{
  "num_attention_heads": 6,
  "norm": "rmsnorm",
  "bias": "none",
  "init_std_o": 0.0633,
  "init_std_down": 0.0,
  "batch_tokens": 65536,
  "max_seq_len": 1024,
  "train_tokens": 503200000
}
MLP neurons of a small language model. Each row is named by its layer, matrix (gate and up: input weights) and neuron, and shows model dimensions 80-335. Each number is 128 + 32 x the weight over its row's rms, rounded and kept within 0 to 255. Numbers have three digits each. A neuron's up and down rows have the sign that makes its largest values positive.
Before each neuron's rows, "fires in" lists the words (lower case) most often at its 100 highest values on Wikipedia text that the model never trained on.

fires in: "to"
L3.gate604:072143148076175142110136050097144161130151087138174137115148140133127105207118130152117109136097173165112123144118141099079200087131120162156178116126104095184162140136117162097130178124157121174169103141153119142118160147120138107112095076181087171149115076062136153141130195178177169126141132125100119107104126114163115123107185078139111142101129114170099159172131069129166119181114121153124084115091148168168113119118142157108195146121133198128085135082120175179129156112078128166097130176073086156165107146121117151102079134061100115082192145138180118056175146166097116170158132153111162066145088084120135154117163119097097157132172111160147122099148112105153129164180086123136134132104125137150123119184138113158157119152086180141125134163096175146095142112162179
L3.up604:186071130130163104109058087007123146144128159173051151151080093110073193188145161133128121113095128156147138113157120152132130110156110160107127079119084096141129113095153179163141193139127081172104155096115145090141155064123154143136143164156109171128129085111164094129096143172187158135112127158084128095110065075146110152082194175144145135064132147098151128138199135127108104156116144105107088165125156133120163121113091035154195134168085168139092148152176132154133113156109111129129134124092124119092108125180156094122150103099060181147160128101176130094170113154101097107146143084145167144162105157118107128144125152099137124111090081147187165175121092158172151106152129115166090151089171066141122065072200103070154159162129147159175146134143127085112129161133137

fires in: "to"
L8.gate594:120163116190160131055084129108156117155106186085150112093127094132128141166152102139116118138080146164119152163081159159136135188115069110124102092118096104089157135134102149090125128102122113159140087205132136122117167107139132135186175041137072139123151169159080146123113143200111083156111177073176162088030114169106102106122128096131124108122105156135100127109122094137086127109095137100114093105099174124135086166086173139129121100125130133164145162109055059168109139139108180171113078128098081122168079067141173140119132066132153137092188127099109118130113070150155179109111167088131115075134210063072164138159089181145109130098157095162142118110168125180126108144071076168179158161081174124126158090165111092080187130169115126063143175109127137091113095160190148
L8.up594:090087164108157149159061158099087103156070109078165177103173121174110109178101064142124133088090102101102142133081174148134151167116121157146176142088132166122124101104096140160136138095143124149139141143095123083188116055101097136139129151178087136094165097139079062193136153167142108096151145134152126128116071175111094178129098077119114167080168101116070097176154126099158141172108157150168152154091175174050170117135130110142134137160115163085167101095152120110129159155093196105072102150097087112132102117091123178142142180103081142164093118068192106165122051066053200134110130125161112082122100084118222150132152120142096124210107075174138136158117106164155127081112117158129108124150187162146125136118136153113126096130110099138125159153137143106114100092146199

fires in: "of", "to", "in"
L3.gate126:151174083140152132102143129108117179136099162107162100054169067184164138091157164074127142143133084105116189108133114125046122119180078159177181121095111099157103104104134178140151091107158108206103080121112132179140151121140104093104106118164158099086096137083128108099086100169066104125107149097088151140122097146084162169095125172075184122062135139107148130124141043125136092128180124143191092121100136122117084161144163162110129122158139178173098133111126120142139175088172162150113082151122164176156140128160135141119109151086111087092154162151126156085097095131118071119126152161180150110080085141111139160175117057106166167121154121136092151136071068127114166191142116073120105089082134136165160138152046110074145164171124131130180117144133132123143122150189157
L3.up126:092112169159128129149092077183128121124124160075077165127170089131176153079085129126137146120177112125103163092111098169100156168177143174111128112127096098123143061121106102132080150135178151174149115146104130126124162100138098121068140124088051057160068108062166122150089127088183079136133174158131148077128112140147126224119137166156138178143137153114180197075147155135138103179143181150140099175170159138087087166112087115165106099092126120161068093127091178153146171117181193127142126108100059093150088165159078136147159118109089187088104150104109142080122152058148150120105121159139101097089158099166147119093108059137133096126137141183141114097085132137117190142135134076086143118163107129074086049113146136126149110184165132150155154133064117142129112098141111

fires in: "a"
L8.gate655:134156150180138145140060083115131093129144158130145145109078139067173129153156134157106068189129176235100066164126137129157189110139118159118138115121105139093129123140132095071139164192107138115134097125127126135154163123141105133116158088123069082098175128141130133148177134132152130067116137105132117145131146158112114135216143139072168150086184109111102134115133105071180084167138172085069127085123117169096113156164093113158125150104079083137144150087129131142156096239083116167146179098131162085128121102146183097135137197079117167098120108117089154102091125153159191126103115142148112186082129108119138188112130124169149101118147139120096120164121136202119095128079110175091056096169143116127160042143137098059168079142093076107106088084107076126161114125153091
L8.up655:116104153148111138127114112140127172161118091125103116142154087072121155140159086166122088161093131131148108175089192107153087146100113117090117064148115122139183100115157105061206122180077139184154090135111187161200189122100137152104165140159172067139084138087071154209084153134188103093096120137072147133152151115111105141172180112138136166120136118114125132103108118142111133221199128056174103133124121107047166139127188137137170133163109114124166104119137144117153190199148141193116097080110197104224129112160171192179136137122084146144085164084143129079155091126146142111171138108135079153147068193154075116098145122097146110143161139134185083154106140122095112145147114121174110118144155142106154104072181100127125069126099125096152143128142123127126076120097103

fires in: "the", "a", "ekaterinburg", "casares", "my"
L7.gate238:137127169162140125135123158149156184194150179150193135106125097120162133114147142099163061123144162128157160156159129120202150149140097137097097145177105200125157164104087089060171203082079084051144127131152138128223097114127130150116113147166101054159162182123139110169128181117124068106104111144133142108060156113121145170140139110104103158097103178171160129086103097085165112168221154126156104111172100133099147140177097135109158095156145124091087213134093134077174144168185135130128153080103119137097132120065135144099147165103104131133142123106121160179130123183117155082106197119177173130074169171103113127134165088179122129129129187169119130092111066144181144156120136148126132110177119174107139110110136155178131090157091106114191139115093109175110161113150138
L7.up238:156111108186093111177147124160144074098151129087109091172120089084124148121188182095097110100159150143150171169164157113140175124071153141112123100103161114162133148126106127153096122129155117055132114142153187185155122116132116121132140153129136161166114191177099221152118097081134165095070182128123138076047176168138137187092066087096099076174130122106107150092118105146173174134165113164150057133090116113098093100160155123126118139211138118152154132193113105151125147170187122171111114136078071111079135101144086129128143141131217100136155097125116096150172109154183115083133129090111148090163098091174108150098144192142117101149141100145109143128156135130150161153145147127161075180113087101099115140123073114182146094117193126091113091088116115100166155162197094

fires in: "with", "a", "oak", "using", "of"
L3.gate723:133101180096169114091103093135140087054059114148154103077137085145116120115182156057111139151195170144098127155104093150139170102156071129130117105139109118141118142096196179079106109133138090118161110094095120098158163101118159132155178075154146115147096175086119169110127115153158164112105141114153066123121187094136083146213192074068150113149118130135173130127150165154152095124136171092150126143097137169078151121129164137144109170071159098092152123140123190107151125160089152120221076145134100174208149132107166098119149180125118127148150102100078102126108095122134166122067149168181144181177133137113134099168149085094144106155160081136130157152101116071135125103145116107118178123156138130161113052153061119093161099137150101067161145095078168110126106085168090
L3.up723:177172094100197142152112089090090138103127217130158079084127156125146144136107116134108059085120144088169162106081106099152140136141131159117147121082104102104159135194147097142141119189099173075172087107119173065139192136116100120070113094079089111120141174088122147079037125133130113130118141109134116121122141127094171163144117096111178177119112137081130082106129174129146156154183153108089153094151126126151156160151147114141162150085120126170141097112158165148161156072079167165109145119088136156206121077147158086158209112140133141074136101092089140113134043109110178086137155144108139126175140134128134103109179150114137134128164077086085160133113070120133152094172115127155112144129152144153120112137107137120102144147165070156065200100138122130150097082119129

fires in: "for", "to", "of", "on", "in", "about"
L3.gate272:161161147074155145104131081114084165076165117110156167137188082148139161132138170145106070158167128155104134126194198120091191165110059125086166152168156086089186136144166100160173164149147139097051092115131114140139156150147115116070141110166136094087101168074120113155161098144094141184168101090138129118103148132161137099184165119114137163127134158134154123110201181120095100121150117092145136119169114185104157136118096121139124121166105138130165172095124102148131130082134154162157126154153108070158094124126131132098152078112074172101134104122125156138096108191145127144093166169183168091114159132090159135141093110177131116169152136171131149109086174116117152187137168105096138048104096048174206089170086119104131133156153108119112138132121153150113113110113172
L3.up272:067114082140114049095125147136131130154160088069110061142040144125178177096148162089085142101069151083181127108128122144107177125164122133099167154036153096174109136108092140165132109107206124151122089115186109140138087128156057158115149144127134085081127139101172155125126158099082145152147121135154097135138161105117117167115149105076130115105129136140118203117136151097101129081076136071035108147161148130114164142114128164160139167144104118089122154130139126163104124132101128092135124092073107132172110150135139175118095105096153136190135131133120135133157134142168075118152143100097099169127180155181128149137147127158081140178091123122170140122101141087127162099127159121130072129073069103123179155115102142108114101168128121110090133164145138148162187108117172

fires in: "two", "of", "four", "three", "seven"
L3.gate582:111080081183120143131070174098136145180066078185139128157072104131145175190136118197106087192157136181147183154096166112099158098086100128159094208126106145155088092083077069082188095180150088059089168130154079112118118107078135094178111132135137085174125117172098081106153104166142101121110151161166118162105100195108113131143129136115091113149120094139083094120139086099087171174142060109164141084108155149112123137119146146125128059134126130061143110148132061108140096155132112142135165108104108142069141152119102136155116106130153153066167108116177107124170136130133162140137154137153092131160110138114194087128087095130130161094164095119138111105084109139143121152117111104114155118135150134089178131146128126149144128195100076187132104108102156135099146129084169
L3.up582:166125103142100095134088167102140167088112094080102124077149148197150166109126137142084090177101130167155083123135115112137164113171083165143132144110152166187114132069150132097170095156130085176089057133101095069139131110094169101090138088111142139135089154123111077127137156133137119131164154134167151157125135153139118177173143158086102098154072108103115141144092165081145145105107109104135182084147125153154080086176052089068142074077091113107168118135126090113127133198120128168170205123202151124139132131153094182129124078078155106149139135159169125128143117089152154192141194207173128121125133141066148107116068163100102160115135131160094098130105181085092165184105091134190124098125211101126109151129109093143124166184170114121186091124124179150113139145149120

fires in: "of", "during", "to", "when", "while", "although"
L3.gate303:159092200106116079128118060136128151117112175151156116077162140125181155129182122083167104141157111188091100154138134101083118135182104120144175107181154104176117118081178179174070130169183145096120095133152111184073196118164156107183077084085114153173104090110160093178173139165154123153083148163164121139081139153045108149144093104101172080082125063139137122169113112096172167136121107148120131151145093145135093127146152110193081129093145159143093174102190140149144127146104102133141116153121125104155153136146079094139066107102049153137170114139171148113091125095138131079111153095131097146096113082109162120133058193086128101111168048184091149129120100098120121149137098100129131127114144093174178155137104158119172165090074141137187072190141116167134113183194137
L3.up303:184102159175091058104124078102132092100168131064134135119176152152163142134161148145164096143087064105095127150100138148079147141182107160133138131117160123104126125166137170164149130134134115112086109090112109167140135101153083132139123084132138078180150141120207102147115195159160121142134163159151160117137091114059134123154070119092151140118161132092173109100181119066135120116087057187111125129137111144177075054098099192171086158135144129157146107097179090172114189107090095162191139146099105093145102133174139122138136094156039150066122103140119149059147161149160088148103088148116115166136105134078156184147099208160098069115178094158144146119133133127154175125085173116185128105123139108147157145103121113063162130105130157136185143143131188140147111100175122

fires in: "over", "about", "than", "approximately", "to"
L3.gate283:129155187119163130146155111168113070140118123102187115151146116137082102124132175126127110116105181174069132118099156167130133171140051154175170118089124143131162119115168129133136102165145106110152104059082183142164120145164128098133152127099150094162079117112072133120130141187134036123135138126090100118086118101103123178146094081097126101106104129120085117057157177147168114119095090091164140118177118175123140164117107113131065166135123103127139179154181098188143115200162177125116152080106146114116116084137183083120053061105118136094118184088098073090149142131110111120094138201111096089114158075112139093163132108147127149116104144156113087152152124126170159126117137124109077137128212211185163126134131080104106173123132080126157146152165154135093151090184151
L3.up283:110148106159151104134126103174100095122151172088123194187185093130220142082170134141136134181140108139148139178158152151150133095150172160050088141100129184162100073152148106157064094015128154128129129153110137083158114181162175121148113128170146074121102145119089135120103089076116134140106145130128138155175117166156165125107107106104127122165195134152121132116147124137120133079162137139090102149091181100087144173086143164145104138167173143163143093154089113118119145069151123112118120121129124142140125153145122089129162168129130148087119130132188117151127082097186132053124152149065120110156174106146078075170159130145087146114164088123123142084136152146165119095169072129097166085134154139122044134116165217082118074147175110089155103104143147168157161114083114

fires in: "and", "or", "to"
L6.gate522:162146116129090141138140150121180155203140063155105107158171112125100165065100147153178121125177126129140071089135140143147173136076115126146161142159071074085173090134105154110133118103123139111126099141170120141175159150135172086078044090090170130162114137088108137123082105150122133179155133084068161152112171150125096070134146068168107158140133073172152109151080129150153089123131142168127060141141081120098170135159093159118124141153049148119105092118159152159143095149189151085097106105104124124115141119073187198161104171085104073134106086067160151112082097107124132144119163101134145100145195126109117147121069147085145126161166146175162110119101128057073165160142121095145185125112092088180138167131146105155176062146128158155134136139130054117101057107139170
L6.up522:161055095180120133141101108125133149102170188111130090100149086152199137111091125070162077173130130104140155124095075099187087104155123101147123169165101134079160153110129189089135135215132122093109093169169158147101120148152155145118146117109131078151113148131118159128135172153163112116112156109141161128103061129116123106125172162141172076109119107115098056147120165143144095137110124135160128097156076100165113165133103097078082162127064154095083154115177108181122114093158125088135111129141133171129088123134078102128166123149096128126179150132131130133092096142145129129103193099149107108137163102135112162154104135119134150129156096089106129090143076119111180144117152118111172160115164165131072139102144129105085177115120159114151116155071086154125080137123065

fires in: "team", "party", "group", "teams"
L7.gate477:110104126175087177143085165115116128113077119103105071153131116132162167146177133092180164144103075126104182122122132123159103086124058151138100109169130080130162169144202119144084131120122177083089131157128112140165104120180171122135136112070108154106077109145152135136096149081164123165144113144114143136153117124136125141135112163110152166161100161093139199153115134181096127179089083185212111116178172137145174132137105164164157170076137121125138179141133170111119080068149075176094095100115104117157081147136164170105106096124072146123134162174168149078077125144178094125138147128100143154095086038053103162092168118161158110120116070121112091068178137091102125162194178143118122073181125092103137117137176098102152142193086148131096103110189097120179155108112114
L7.up477:092064138133166093115163160125115119156087136139128145125176192167138101098137152159095195140133161098085131138133169102141158179132158186140121150126121044197096137088108159126088125092138125137130113134122140104167076154147159148147098186120066078149150113128129035181172075167134107116123131142182154148075136098143080152100112117132148139135177153130085165099108117120090158149132156116127160114141101156133119101090111104140100172161119138160166144199149112082125112141135098122150108148164097046125083106106107154127111130195116150184111151105118094051059067173083133145129100074125130200172158078080135131183076152178082122110151129155166087179153161091196149145133086108078092173127134127093088085085168151147115120053127089090124140138123140171114154106099113